Weights of a small transformer language model: 12 heads of 64, untied embeddings.
MLP neurons of a small language model. Each row is named by its layer, matrix (down: output weights) and neuron, and shows model dimensions 592-655. Each number is 50 + 15 x the weight over its row's rms, rounded and kept within 0 to 99. A neuron's up and down rows have the sign that makes its largest values positive.
A block is one neuron, or neurons of one layer that tend to fire together. After each block is what it responds to, as a language model described it from the Wikipedia text at the highest values.

L5.down774:29 43 36 41 69 62 53 48 15 64 56 43 40 78 59 63 37 61 34 51 43 47 34 41 67 52 46 66 53 69 55 62 45 80 48 60 56 35 27 30 49 34 39 57 89 66 46 86 46 44 92 57 42 74 75 36 45 54 44 42 45 37 87 31
L5.down1585:65 49 79 55 73 50 60 61 46 27 20 29 35 84 54 45 44 67 42 60 56 53 36 50 76 53 50 61 41 61 38 48 18 65 57 69 30 32 55 69 54 36 39 56 28 54 59 27 47 37 37 53 58 42 29 23 34 41 59 19 50 62 42 47
L5.down1936:49 48 46 60 38 46 53 54 24 62 61 57 49 56 51 61 07 66 53 52 16 59 49 68 56 64 35 50 73 00 82 12 57 17 70 44 46 23 49 66 68 30 53 36 57 29 70 26 35 56 68 48 55 48 46 54 45 35 25 85 55 60 45 55
L5.down2871:54 34 27 26 21 41 35 42 60 63 59 61 63 65 44 51 74 62 46 62 66 50 30 34 49 34 33 14 62 40 50 32 50 56 43 59 34 38 38 51 57 26 59 65 57 47 56 40 66 32 65 53 54 52 44 66 81 54 77 51 49 47 56 54
Predictable word completions. Tokens that finish a highly predictable word or set phrase: inner word pieces (rapp-ro-chement, ranc-her, fire-pro-of) and closing words (best known, tight end, such as).

L3.down17:42 47 64 58 33 45 36 45 61 16 66 41 60 54 58 42 43 67 67 47 44 53 35 58 35 42 83 75 53 55 43 29 52 46 68 50 21 42 76 67 41 49 67 22 83 46 65 55 84 40 61 64 82 49 76 13 43 73 44 59 59 40 45 68
L3.down293:50 58 42 69 53 49 56 60 35 37 75 58 46 25 48 61 65 65 49 61 66 44 50 51 63 66 45 58 32 72 55 66 34 42 73 57 57 33 52 31 61 22 44 26 46 71 50 64 76 43 10 48 44 39 47 48 54 71 52 47 62 38 42 46
L3.down1135:51 76 61 34 64 76 44 36 49 25 27 66 60 50 39 75 63 51 40 43 70 48 49 59 56 58 42 46 63 24 37 52 46 53 65 44 58 50 39 74 55 32 46 50 38 42 48 56 42 50 57 44 40 58 44 43 45 71 59 72 35 31 53 37
L3.down2013:43 16 63 78 87 37 31 25 78 27 35 48 35 43 49 42 73 63 26 47 70 49 69 48 45 82 44 23 34 24 34 38 12 66 25 49 71 63 47 64 38 27 38 41 25 20 48 62 57 46 47 33 33 50 25 44 36 34 51 66 46 67 39 48
Music and film production terms. Words in music, film and TV articles about recording, releases, debuts and awards, such as recording, production, made (his debut), single, CD.

L5.down741:23 75 11 57 42 45 64 49 21 47 35 69 56 64 48 39 20 42 47 51 35 52 37 72 33 41 49 59 42 48 68 50 42 73 48 55 69 57 50 29 63 48 41 68 25 50 37 62 55 29 34 45 81 70 64 43 60 43 48 37 14 48 55 35
L5.down1376:63 39 62 43 51 69 61 48 74 37 56 62 80 59 63 88 61 42 56 62 46 49 60 54 60 46 40 41 68 86 12 85 53 59 42 55 41 29 45 55 76 72 69 39 40 55 46 66 44 49 18 34 36 52 67 50 71 38 48 40 37 25 66 40
L5.down2271:29 38 33 68 60 45 50 55 63 05 41 62 51 66 23 32 51 50 57 42 31 60 66 18 52 53 66 57 53 55 58 33 42 32 55 21 40 57 49 34 44 50 73 29 34 55 42 57 38 36 55 45 63 58 49 37 52 63 43 51 51 36 50 38
L5.down2914:37 42 43 62 60 47 51 14 61 43 81 48 29 55 51 61 21 48 62 23 31 51 44 41 30 64 41 46 65 53 76 54 59 43 33 20 53 71 39 35 54 57 63 41 60 46 45 87 42 29 53 38 39 56 43 58 44 34 60 39 40 71 40 50
Performance/activity verbs. Verbs of performing, playing or competing right after a performer, athlete or team is named, such as played, performed, recorded, plays; also stray table separators and parentheses.

L3.down743:67 63 58 43 60 58 58 32 75 37 69 72 57 27 32 30 70 45 68 34 22 61 67 56 55 56 47 60 56 57 12 35 31 21 62 57 65 23 25 45 41 51 45 52 23 58 42 51 42 63 35 40 61 30 43 43 53 45 51 57 45 33 47 68
L3.down1050:38 43 85 52 67 63 47 40 52 71 41 45 65 79 48 33 65 45 40 67 66 54 50 50 51 41 31 46 57 46 69 35 34 59 55 42 59 18 70 62 37 68 32 37 66 66 36 57 20 59 61 52 58 36 61 49 56 53 76 71 53 62 52 33
L3.down2073:54 50 28 31 39 40 43 46 86 53 62 44 04 55 24 51 45 69 82 16 40 43 71 48 48 84 75 29 70 58 35 62 32 37 91 59 73 40 34 60 58 78 83 58 75 52 27 56 52 35 54 53 57 51 50 58 40 71 53 45 41 51 77 68
L3.down2864:45 31 40 53 46 51 39 54 62 13 49 38 45 41 48 67 79 45 49 82 51 52 55 64 53 54 40 72 48 67 55 35 11 39 38 27 74 43 48 59 36 54 47 63 50 59 37 53 37 48 07 46 47 50 37 66 61 39 64 56 27 57 45 52
Mid-name continuation tokens. Second or later piece inside a multi-part proper name, title or term, such as Van Every, Second World, Ma'abtik.

L3.down1229:42 21 59 54 40 33 44 56 63 44 59 75 34 63 41 43 71 52 54 63 65 47 44 27 57 59 42 49 54 69 64 28 33 73 51 42 69 63 20 58 28 55 46 58 37 83 53 66 85 55 55 58 46 61 22 54 57 42 51 47 29 34 50 65
L3.down1774:89 53 51 75 42 69 61 41 68 48 29 48 37 41 50 40 51 57 36 50 32 54 65 72 73 45 39 54 37 49 47 36 60 38 66 20 43 54 74 67 72 57 56 64 44 23 50 47 55 64 31 67 64 43 40 58 56 35 53 66 37 76 50 72
L3.down2211:21 35 77 53 36 72 57 58 66 16 44 17 51 44 29 48 48 44 42 31 48 55 49 51 83 31 60 50 39 41 41 50 55 32 65 24 30 38 63 62 60 41 48 48 81 47 57 46 60 46 60 32 54 48 49 15 31 57 50 52 29 48 67 48
L3.down3013:57 69 37 51 38 49 68 57 42 50 52 60 62 33 71 49 48 30 57 25 61 47 48 49 69 43 39 39 36 52 51 39 64 48 63 31 41 28 56 65 54 44 62 33 34 27 40 46 47 42 54 51 49 49 70 31 65 62 52 69 65 47 52 50
Club and place names. Word pieces of British football club and town names in match-result lists and tables, e.g. Rochdale, Bury, Kidderminster, Gower, plus navigation and table tokens.

L5.down240:58 89 50 49 27 31 59 41 31 36 22 55 50 36 32 41 48 46 49 69 44 56 16 29 74 47 71 51 64 45 40 76 11 50 65 29 57 28 50 43 39 49 62 52 56 40 13 47 53 51 46 79 48 65 53 66 48 58 64 32 61 44 59 52
L5.down1424:43 64 64 56 49 64 50 59 67 75 82 80 85 50 51 38 70 94 60 53 32 45 53 53 74 43 63 44 52 61 55 38 30 41 38 35 40 74 40 45 45 74 73 43 35 63 32 53 46 44 49 49 54 35 58 33 59 40 36 19 59 55 55 51
L5.down1898:48 68 66 36 55 58 79 59 50 44 14 47 31 55 65 41 41 71 30 92 35 56 51 52 85 35 32 56 89 61 52 72 47 47 80 63 44 46 42 61 47 55 20 31 74 42 34 31 54 51 62 75 55 57 55 57 41 46 54 29 17 27 46 65
L5.down2845:36 76 46 45 72 53 52 32 47 49 38 48 42 25 41 42 44 64 61 63 53 56 49 57 82 49 33 54 76 47 43 42 58 52 69 40 43 67 52 74 44 59 36 38 52 50 59 54 61 66 14 63 62 64 48 46 59 85 39 21 55 62 40 77
Separators between names. Commas, semicolons, "and", and line-start dashes that end one person's name and begin another in name lists and cast lists, e.g. "Lasorda and", "Babu,", "- Richard".

L3.down312:51 77 59 40 34 47 75 52 26 32 23 82 67 34 56 57 52 41 48 53 48 51 34 64 36 45 39 51 67 53 36 51 19 84 54 41 40 31 42 58 55 32 54 29 61 51 64 69 63 66 36 59 56 63 60 67 21 29 24 37 37 48 83 54
L3.down1341:50 51 45 34 47 44 86 45 18 49 45 64 59 27 40 66 55 67 60 65 63 48 12 76 34 26 43 58 45 48 55 54 10 46 79 67 51 65 84 69 61 56 59 35 31 71 55 60 41 88 31 42 42 55 23 40 56 25 48 54 31 42 59 30
L3.down1936:68 96 50 58 56 25 42 64 26 39 60 56 53 45 56 83 47 25 31 56 43 59 35 55 65 52 40 70 66 50 69 43 57 47 44 44 29 48 56 25 64 50 49 55 37 52 67 64 55 52 50 51 55 63 44 69 27 54 43 46 51 30 41 55
L3.down2517:27 27 55 40 42 32 65 42 52 49 66 41 61 55 49 43 40 41 59 61 39 40 47 64 23 47 40 46 16 51 23 40 44 40 37 43 42 51 48 85 48 36 64 49 27 81 59 54 74 69 48 48 48 39 22 58 38 61 76 34 62 57 37 69
List item terminators. Closing punctuation ending items in infobox or table lists, mostly semicolons and closing parentheses after years, e.g. "(2013–2017);", "(aged 82)", "Actor; comedian;".

L5.down932:55 57 73 53 46 70 13 34 48 47 27 48 46 35 34 37 24 64 72 48 53 37 35 63 49 47 73 26 41 52 43 55 42 75 44 44 77 57 24 63 29 37 52 30 56 50 64 70 34 55 57 72 52 52 25 35 56 50 72 33 39 53 50 14
L5.down1644:47 15 73 70 49 44 34 38 51 54 59 53 58 35 17 51 45 60 67 67 46 13 38 34 51 34 46 38 46 55 68 57 67 45 37 55 55 53 78 72 51 40 52 51 48 39 78 42 77 53 84 45 73 47 49 38 49 45 37 16 50 45 81 50
L5.down2178:42 52 49 53 14 46 58 18 24 41 39 52 50 34 61 65 37 13 56 37 40 39 42 49 54 54 46 45 44 52 90 61 90 59 66 58 75 40 40 61 76 54 59 38 72 54 83 51 85 36 57 56 78 51 35 43 47 33 20 29 60 46 50 43
L5.down2946:47 49 66 94 65 34 54 54 39 62 31 25 58 51 52 65 39 36 50 54 59 42 68 28 14 29 44 31 56 57 64 76 46 61 38 59 67 61 72 42 58 48 43 46 57 47 32 41 41 68 49 38 29 38 40 18 47 30 56 63 52 48 60 19
Predicate start after subject. Fires on the first word of the verb phrase right after a subject or head noun, often auxiliaries, adverbs or infinitive "to", as in was, also, to, regularly.

L2.down1624:49 59 46 64 49 33 36 29 48 68 43 35 53 45 46 71 45 54 46 38 39 38 40 66 68 55 55 61 55 64 38 36 51 40 49 22 51 41 75 58 58 56 54 37 71 50 64 51 49 56 71 63 54 40 46 42 37 73 54 47 61 57 47 50
Proper-name word endings. Final word pieces that complete place, club, or person names, often in tables, lists, or match results, such as Roch-dale, Zanes-ville, Sut-cliffe.

L3.down114:56 38 44 41 56 68 79 81 34 67 37 53 48 56 33 44 68 74 67 50 12 49 52 33 38 64 70 26 77 63 18 51 40 39 58 35 38 29 36 48 39 38 63 44 70 65 46 56 62 49 34 67 73 54 69 41 27 44 71 40 39 75 77 41
L3.down229:25 32 37 56 61 44 49 19 19 60 58 58 41 58 51 86 36 86 72 73 29 47 66 54 45 55 30 38 33 39 64 59 67 37 29 28 75 81 58 63 59 42 40 48 48 65 56 36 55 29 43 64 52 79 35 58 62 41 52 51 44 39 52 24
L3.down438:64 57 70 57 65 40 39 65 49 46 41 39 34 71 51 39 23 50 50 72 36 44 55 65 39 48 59 63 46 68 65 63 84 41 42 58 31 44 39 32 48 57 77 75 21 31 56 44 51 47 47 51 63 62 63 16 36 34 45 41 49 89 46 38
L3.down1004:29 74 40 61 49 86 21 63 54 66 39 39 50 66 40 66 58 41 63 49 36 55 52 47 69 22 48 57 33 54 47 49 80 49 53 27 60 47 56 48 37 44 48 63 29 23 63 30 47 67 42 51 55 67 42 45 44 54 57 44 53 71 50 30
Start of predicate after subject. The first word after a sentence's subject (main verb, modal or also), e.g. "Laura Fries of Variety commented", "The police also"; also table-cell entries after pipes.

L3.down367:57 55 40 45 49 54 38 14 41 43 73 58 56 45 58 64 53 44 54 43 49 41 55 33 65 73 48 53 59 25 61 82 50 59 47 60 58 47 46 40 18 37 38 68 50 61 53 42 44 29 55 42 49 28 41 31 52 30 56 31 49 29 58 47
L3.down634:54 59 24 53 42 13 48 36 47 54 60 08 54 33 42 58 35 59 65 39 44 53 35 42 45 62 80 23 61 40 25 23 47 50 46 35 59 38 43 43 58 88 68 83 63 61 84 21 70 46 41 32 42 62 63 66 53 43 75 53 40 78 33 31
L3.down2547:43 58 63 46 71 40 68 62 78 67 77 33 44 63 59 69 83 57 19 41 38 43 59 41 39 42 39 51 64 40 46 69 72 30 56 06 30 60 65 44 60 42 64 42 59 22 46 21 61 74 42 38 65 51 52 68 49 33 48 21 58 34 58 44
L3.down2571:25 45 83 66 44 43 23 38 46 36 44 57 74 37 39 19 62 51 59 32 46 61 56 49 52 49 62 46 56 79 48 33 49 48 86 38 31 42 43 48 88 49 39 34 50 55 39 58 55 49 42 49 28 41 41 51 29 48 36 50 52 90 66 49
Diffuse biography/career tokens. Scattered mid-sentence words and numbers in sports and music career text and stat tables, such as posting, claimed, 15.

L3.down547:49 68 63 45 53 59 43 69 49 54 34 52 35 58 51 61 35 58 51 45 47 43 53 24 81 86 71 55 70 23 89 57 51 46 42 46 67 51 41 55 61 53 40 68 47 60 37 48 58 52 55 72 39 34 48 14 40 53 62 60 58 85 40 62
L3.down1309:68 35 48 63 85 12 38 52 35 56 49 74 45 21 49 71 33 62 61 54 56 56 47 37 62 62 49 71 44 52 32 61 69 43 25 30 70 54 40 49 38 30 44 67 63 82 73 42 24 64 54 34 66 54 31 21 51 39 69 68 20 45 60 32
L3.down2195:48 20 44 64 53 61 43 68 70 20 78 71 41 17 64 40 66 45 45 61 53 62 99 65 57 55 45 35 80 78 38 64 50 41 57 54 73 83 35 24 40 51 43 65 51 49 63 34 73 40 28 23 40 44 32 59 65 59 46 64 35 25 52 49
L3.down2954:68 58 48 72 44 65 45 54 68 61 80 80 79 51 33 49 61 11 66 68 55 50 47 52 35 35 73 64 76 59 41 14 50 71 71 71 31 46 32 58 62 35 39 70 49 23 17 41 51 20 57 51 31 36 46 44 41 63 34 33 44 60 60 38
Auxiliary "have" after modals. Mainly bare "have" after modals or "to" (would have, could have, believed to have); weaker on "and", "while", and table "|" cells.

L3.down320:52 68 63 57 72 31 39 64 52 43 35 74 53 37 54 48 18 67 51 69 59 54 64 79 65 77 69 55 64 36 56 56 43 46 60 24 30 62 46 17 65 39 36 67 48 50 75 55 38 29 50 42 53 40 81 33 49 45 39 70 42 30 58 53
L3.down1324:41 36 67 27 60 26 30 62 62 55 49 51 20 70 61 57 53 57 48 78 53 46 46 69 48 63 69 55 47 26 70 33 60 38 51 51 42 56 64 43 57 44 40 69 50 58 44 39 42 30 50 46 21 54 45 83 42 42 33 56 53 67 48 43
L3.down1858:42 45 56 36 53 33 28 52 33 40 39 59 39 51 29 45 47 45 45 28 67 54 46 55 50 29 42 66 48 45 68 30 23 37 49 42 71 52 64 47 34 64 77 58 27 47 80 41 43 65 61 41 67 44 46 52 55 67 67 53 49 25 25 50
L3.down2215:50 76 59 52 55 67 50 58 51 23 52 67 55 78 50 51 47 30 54 25 47 53 41 63 38 35 30 61 74 26 82 44 61 31 42 64 52 42 99 46 32 84 41 58 40 50 56 33 56 63 53 50 70 66 54 68 37 55 30 56 41 56 51 52
Definitional copula after subject. Fires on the copula or article right after an article's subject in opening definitions, e.g. "(1930 – 2014) was", "is an", "is a".

L5.down217:57 40 18 61 58 53 44 78 56 52 44 60 37 33 77 62 35 59 31 53 53 39 26 58 40 71 44 33 58 30 58 43 33 28 41 59 39 40 72 66 55 53 72 56 60 16 54 48 73 21 26 30 45 50 68 40 48 69 67 42 27 64 49 54
L5.down1507:46 29 33 59 57 46 41 63 23 67 47 25 23 57 51 83 39 56 69 84 34 44 56 39 50 53 67 36 45 53 44 38 58 53 83 45 48 16 74 47 38 66 60 40 55 62 68 36 45 14 49 27 47 77 68 45 68 66 62 41 51 56 45 41
L5.down1852:35 43 46 68 24 60 59 58 82 53 42 33 68 71 78 61 32 31 29 45 74 40 49 55 13 59 32 51 22 39 41 69 50 19 48 67 47 56 42 26 35 54 53 37 41 47 54 38 46 46 55 47 38 49 48 55 63 66 50 58 55 60 24 44
L5.down2625:57 56 57 52 60 48 42 62 48 71 45 56 57 48 53 59 37 56 57 84 17 63 56 42 46 52 61 59 23 30 46 39 57 59 44 54 53 45 39 15 53 71 25 66 62 50 36 53 89 60 42 47 67 63 60 42 44 37 48 51 28 51 64 39
Route and identifier numbers. Numbers or final pieces that complete a designation after a prefix, mostly road numbers (NH 309, U.S. Route 45, LA 14), also model, event or street numbers.

L2.down2406:73 57 78 52 67 42 61 38 76 35 44 42 35 61 53 54 50 46 47 30 38 49 49 61 70 20 36 73 43 45 87 30 97 60 57 46 37 39 57 39 44 31 60 58 40 35 44 30 48 61 62 38 65 52 54 40 38 54 12 40 51 62 54 59
Table numbers and quantifiers. Mainly number pieces inside Wikipedia tables and infoboxes, such as 1,3 of 1,325, +3 of +3.8, and 34) in (aged 34); also mid-sentence quantifiers and modifiers like several, many, entire, publicly.

L5.down27:46 44 36 35 45 21 44 62 43 47 24 35 46 78 65 76 43 65 79 60 58 44 53 68 14 42 43 27 71 27 41 74 32 40 57 55 22 31 70 55 28 54 56 70 51 80 38 23 79 60 58 41 33 49 41 59 83 43 65 56 51 54 57 48
L5.down940:73 37 42 57 54 56 47 80 86 37 31 25 44 62 25 40 56 68 58 36 80 25 53 65 41 43 41 62 62 58 11 14 80 54 27 30 38 44 43 35 57 77 69 22 42 44 75 57 63 31 36 61 81 72 23 71 47 62 56 44 60 39 43 31
L5.down1793:48 54 45 63 42 27 44 53 72 47 47 30 55 64 50 39 64 57 70 52 64 45 33 67 49 53 44 60 74 34 41 66 31 21 40 57 50 77 64 49 46 51 56 28 34 52 41 57 71 54 40 60 64 67 56 52 67 49 55 38 77 43 54 25
L5.down2125:35 68 42 67 49 47 44 43 68 50 26 35 63 40 62 50 44 40 51 74 69 57 72 80 34 36 53 52 67 36 43 39 44 35 41 53 53 59 45 73 71 60 52 53 57 31 47 42 66 71 46 48 52 78 36 59 70 48 51 52 60 61 43 52
Definitional copula after subject. The "is" or "was" right after an article's subject name in Wikipedia opening sentences, e.g. "Bellini (1930–2014) was", "Thorndale is"; also appositive "a".

L2.down272:35 29 43 65 46 54 64 43 53 48 68 65 43 40 33 62 86 40 39 39 51 49 63 61 43 70 78 55 66 65 39 23 04 30 63 60 53 44 59 47 32 64 67 37 51 55 66 25 53 58 47 59 61 45 32 72 50 52 61 24 41 47 11 66
Infobox field colons. Colons ending field labels in infobox-style dash lists, e.g. Employers:, Settlements:, Website:, Shot:, and sometimes other list or table separators.

L2.down2547:53 28 68 36 61 59 72 37 33 43 31 40 34 69 50 24 60 13 75 60 33 44 45 40 57 94 36 50 70 42 51 42 54 45 66 39 25 35 43 35 39 36 49 69 59 52 20 43 44 40 72 56 51 74 58 47 62 76 37 82 59 78 50 56
Foreign-script names and table cells. Tokens opening a new name or cell in lists and tables: native-script name glosses (Cyrillic, Japanese, Korean), tennis country codes like AUT, plus scattered words like top, married.

L2.down561:25 35 42 58 64 28 37 37 43 31 64 51 53 79 36 63 26 77 65 53 35 67 43 49 77 36 69 53 43 31 24 49 61 62 30 53 76 55 24 16 78 56 71 60 28 53 90 46 55 45 48 26 54 41 78 37 59 45 63 53 79 42 36 51
Anaphoric work nouns. Generic nouns naming the article's main work or event right after "the", such as song, album, season, game, plus closing quotation marks ending titles or quotes.

L2.down2553:42 45 27 73 65 67 74 51 77 41 56 38 31 45 53 54 69 38 71 44 40 57 49 52 20 37 66 60 45 37 63 44 08 57 40 53 78 40 50 62 33 51 30 26 38 47 59 66 79 45 25 25 55 67 29 26 51 53 47 62 41 57 47 51
Multiword phrase openers. First words of fixed multiword phrases that need a fixed next word, mainly "such" (such as), plus both, same, far, time, latter.

L5.down681:57 49 26 62 52 24 32 16 53 20 39 56 37 59 66 30 45 53 40 41 47 42 31 58 50 81 27 65 40 78 17 54 51 54 45 36 48 66 52 68 38 45 65 57 64 56 35 37 37 46 41 34 29 45 39 56 62 36 37 51 72 29 48 47
L5.down1125:59 57 50 40 37 12 34 56 38 24 36 51 61 44 34 37 49 56 48 50 47 00 53 50 38 43 44 51 53 38 26 47 36 56 80 52 49 19 56 53 45 45 44 51 51 59 42 51 56 55 55 53 46 47 35 50 40 69 48 45 35 41 57 52
L5.down1138:55 49 49 34 42 15 42 64 41 33 28 56 46 35 44 31 42 59 49 58 50 00 65 44 37 44 35 59 39 41 51 36 40 54 68 40 58 29 35 79 46 55 53 42 69 52 47 29 56 50 71 56 49 48 34 56 39 83 49 54 35 57 55 75
L5.down1688:37 55 60 45 82 49 56 55 61 56 69 33 65 58 55 01 50 50 70 35 59 41 50 43 64 69 21 61 50 53 39 63 56 52 51 37 63 48 35 57 38 32 39 70 25 38 26 76 50 57 44 54 33 49 09 40 66 44 54 52 40 59 78 64
Paragraph ends and career verbs. Line breaks that close a paragraph or title line before a new section or heading, plus career verbs after He in athlete biographies, such as played and appeared.

L5.down745:45 37 20 51 65 36 42 67 69 43 55 32 52 40 77 33 49 38 60 59 57 61 59 41 62 65 74 56 36 45 32 50 54 33 52 25 74 42 38 74 60 18 59 51 63 34 61 36 92 53 50 38 42 61 56 54 50 71 63 56 32 44 57 43
L5.down2669:34 38 44 47 47 37 33 83 46 54 57 00 59 51 54 58 50 85 73 67 49 43 64 89 44 56 22 55 56 47 99 67 57 72 59 27 55 57 32 56 65 70 54 54 72 55 54 32 57 46 46 45 36 41 49 42 59 67 53 44 45 65 47 35
L5.down2766:40 55 40 41 45 55 46 66 58 73 54 69 80 30 65 49 41 57 35 19 32 44 55 70 33 55 40 31 36 45 32 30 60 63 26 28 27 51 40 45 52 59 55 52 66 50 32 31 52 53 35 45 57 45 41 48 53 48 46 58 48 69 88 58
L5.down3051:71 36 54 63 61 47 32 58 80 64 65 37 56 43 63 80 43 43 37 48 49 42 64 66 60 47 51 40 35 72 44 52 72 29 44 54 53 50 55 54 36 59 60 50 62 63 55 69 51 48 45 67 53 42 42 35 56 44 53 43 52 51 65 46
Auxiliary have/has/had. Forms of have as the verb right after a subject, modal or relative pronoun, as in may have been, which had expanded, which has been; also other main verbs there.

L2.down951:60 46 53 41 59 69 48 56 46 54 37 63 22 55 60 71 47 48 33 38 43 66 51 34 49 67 61 47 46 41 49 52 64 67 54 51 60 58 60 57 62 62 48 50 99 45 52 61 27 19 43 61 58 45 44 50 38 63 49 31 41 61 51 52
Additive also after subjects. Mostly also placed right after a sentence's subject to add another fact (The police also, The museum also), plus relative which after a noun.

L5.down790:52 27 55 55 40 51 82 30 32 42 37 44 37 53 62 39 12 56 62 50 56 52 62 19 44 74 52 79 33 27 64 50 80 40 57 42 49 35 70 63 61 54 46 58 73 57 60 77 68 47 33 40 54 54 65 41 64 49 67 33 46 47 36 56
L5.down1439:71 33 64 59 30 21 59 29 19 50 50 60 42 55 20 50 63 36 54 71 49 49 99 38 53 41 41 35 42 49 59 34 60 31 22 38 00 38 48 43 50 59 48 18 44 50 51 38 52 46 35 40 53 60 65 43 30 49 38 43 40 61 49 44
L5.down1770:25 48 32 38 34 62 60 60 32 32 46 44 41 63 38 03 24 41 59 62 63 61 51 51 39 55 37 55 49 60 30 46 48 60 51 61 20 37 36 63 57 54 18 32 42 35 51 41 47 48 55 54 40 51 38 55 24 67 67 31 27 31 18 88
L5.down2654:57 44 61 55 70 61 68 47 61 33 37 54 39 38 36 63 56 44 56 40 58 46 26 46 76 70 49 43 48 76 39 62 61 64 58 37 35 57 59 63 67 54 48 37 66 61 57 28 45 69 31 45 70 64 61 34 56 43 32 36 63 52 33 76
Football league table tokens. Table cell separators and newlines in football season and career-statistics articles, plus competition and club names such as Division |, Serie A, Champions League.

L3.down246:39 39 29 66 53 55 56 61 35 32 54 38 31 49 70 51 10 52 61 38 26 42 38 64 62 60 59 57 58 45 54 59 53 24 57 57 71 65 39 63 24 71 47 46 53 65 62 64 50 38 59 80 66 89 34 60 46 37 58 51 46 52 58 34
L3.down413:38 27 28 47 66 65 79 47 60 45 77 46 41 75 51 68 47 69 59 49 59 41 33 57 49 43 55 37 73 33 39 60 61 65 46 65 59 46 43 66 19 68 22 24 44 00 62 31 43 36 50 66 44 44 39 70 46 51 41 70 45 68 69 22
L3.down2026:63 47 22 78 37 40 24 42 45 58 55 31 42 74 55 58 71 18 53 63 14 34 53 34 37 55 30 47 55 61 48 73 51 51 58 52 15 65 28 71 30 51 47 47 50 42 53 27 51 52 62 74 62 41 68 43 49 42 73 49 29 67 40 64
L3.down2478:64 51 55 63 71 31 33 59 51 70 36 43 25 50 72 52 44 41 42 39 55 50 56 59 52 50 65 52 50 43 40 62 36 50 62 70 57 57 54 82 04 57 91 30 34 58 64 24 51 60 65 58 64 50 54 53 79 51 69 38 45 63 47 42
Pre-noun determiners like "such". Fires on determiner-like words before a noun phrase, chiefly "such", also "their", "both", "between", "same", "so", as in "no such thing", "such orders", "both genomes".

L2.down831:00 24 68 51 57 31 32 29 59 51 56 50 40 22 35 59 45 43 37 58 53 52 34 40 45 58 44 54 44 32 49 44 39 61 31 59 61 77 35 68 71 80 68 80 48 56 62 51 25 56 62 57 50 43 41 42 47 40 51 46 43 56 26 78
Abstract relational head nouns. Abstract nouns for a kind, aspect or amount that usually take an "of" complement, e.g. concept, shape, varieties, portion, name.

L2.down2308:44 57 40 57 35 66 56 50 35 60 49 50 59 24 37 61 58 41 58 59 29 59 64 40 13 80 53 64 45 33 36 32 68 67 10 77 41 66 30 31 37 54 46 27 22 59 53 58 52 62 51 46 73 58 65 63 39 60 48 45 50 34 53 55
Perfect-tense auxiliary have. Forms of have, especially as perfect auxiliaries after a subject pronoun, who, to or may, as in he has done, to have been, who had inherited; sometimes 's or is.

L2.down2591:37 62 34 38 42 69 71 59 36 61 46 83 56 55 60 57 56 57 32 41 57 45 59 67 37 40 67 59 45 56 57 33 46 57 63 64 34 24 37 44 51 38 38 55 65 70 46 52 52 42 30 59 63 38 33 71 33 44 50 21 36 38 44 44
List-separator semicolons. Semicolons ending an item in flattened lists, infobox fields or table cells, e.g. "Idaho;", "presenter;", "0;", "No;", often fused to the item's last characters.